{"d_model": 384, "activation": "squared_relu", "norm": "rmsnorm", "norm_place": "pre", "rope_fraction": 1.0, "init_std_qkv": 0.0211, "init_std_up": 0.0211, "beta1": 0.9, "weight_decay": 0.079, "lr_head": 0.0045, "warmup_steps": 389, "final_lr_fraction": 0.05, "batch_tokens": 32768, "doc_mask": true}
MLP neurons of a small language model. Each row is named by its layer, matrix (up: input weights) and neuron, and shows model dimensions 288-383. Each number is 500 + 40 x the weight over its row's rms, rounded and kept within 0 to 999. Numbers have three digits each.
After each neuron's rows, "fires in" lists the words (lower case) most often at its 100 highest values on Wikipedia text that the model never trained on.

L10.up626:477570462489499557469469447540538495547491532532470505466534486544517448440536568463413466568531448467499558518486400485491455497496467559452489517529539499529496499528507500554523521527517549490499508530490507449561534490407508477556477461510511510529541565432529504509507496458484419460
fires in: "team", "by", "her", "him", "player", "career"

L13.up194:506455522412463526516559438514534514453436505498534508435516481561526488526506455516446474469444442477448506530491426530396437538479490481523486576468538522432546517469434510530375527508511493507521472556575522455529457510470502527510557551514389545483523511475448503495538545480517523576
fires in: "only", "than", "except", "as"

L17.up1257:519420454442508512486542484472441441521551498537545444437499476497556488499574448433513486469539419511501457421561518576430483422551522560478457507439444506525494460602447527488547446531479544479496481503551463491603498406446557493487488468511498511519484469498520494480525542550425421577
fires in: "1", "2", "0", "3", "4"

L3.up354:525509498433481468488456570475543600518519532540507413545499556470600510542566557571480474472471529464574527496592522475537491439447461478412514494467450524558441549540439533498469503562555510448500486543500513537553509621467478463549533489448520431531511457503564500495490434488500555470
fires in: "it", "had", "of", "lines", "be"

L3.up989:500469486510459562496471501492529484590450516530521397541496569535478487528506527507477465496539540564466464460555555533525494526534495488569411433505480460538480496470513473466467554464457468541549465513442458528469439481468558542502452547448528538527473443532515609419503463505542494494
fires in: "trail", "road", "junction", "street", "west", "hill"

L3.up1295:454548439471528471476433440460447552452510545572535419482466569492541561500483430410497474499506538489518464441507526495523452476552496500535437569504490532549540537446519546480418546454449479520478488497471511497515528527556549473515511500550440575539417477471567549473486461513448523451
fires in: "uk", "london", "kor", "2006", "gbr"

L3.up937:488421550517553560507495492521521448510520559539456539515551502461476480536483533457496486587576462463512519519524485490496484474469549439457452559443493470454525501518441452503534532447539467588477508506470501486474526497542523538506443561496515524433529479448479496542537515446495474627
fires in: "over", "information", "between", "sign", "signed"

L13.up1467:432545441516441500533454491470514482480517521467538431482480497523609535505496544602520471460490530543478418564484485506484481473424550530520485564480422562469513475481528517461495557424515460551520458435448465527557461448492518498510531512507446530491513490459493475461460510519425504577
fires in: "1", "0", "6", "3", "2"

L3.up32:455550526483423483436535535528494580554492572523500414507519487497500537509548577514511484483473477545451517531534557535512436557448516532475477432495554517583437421490451478498552538527535519535565476539540436488468534599581555532536456492627476503466507541434519453500500518451491510520
fires in: "president", "won", "received", "winner", "acquired"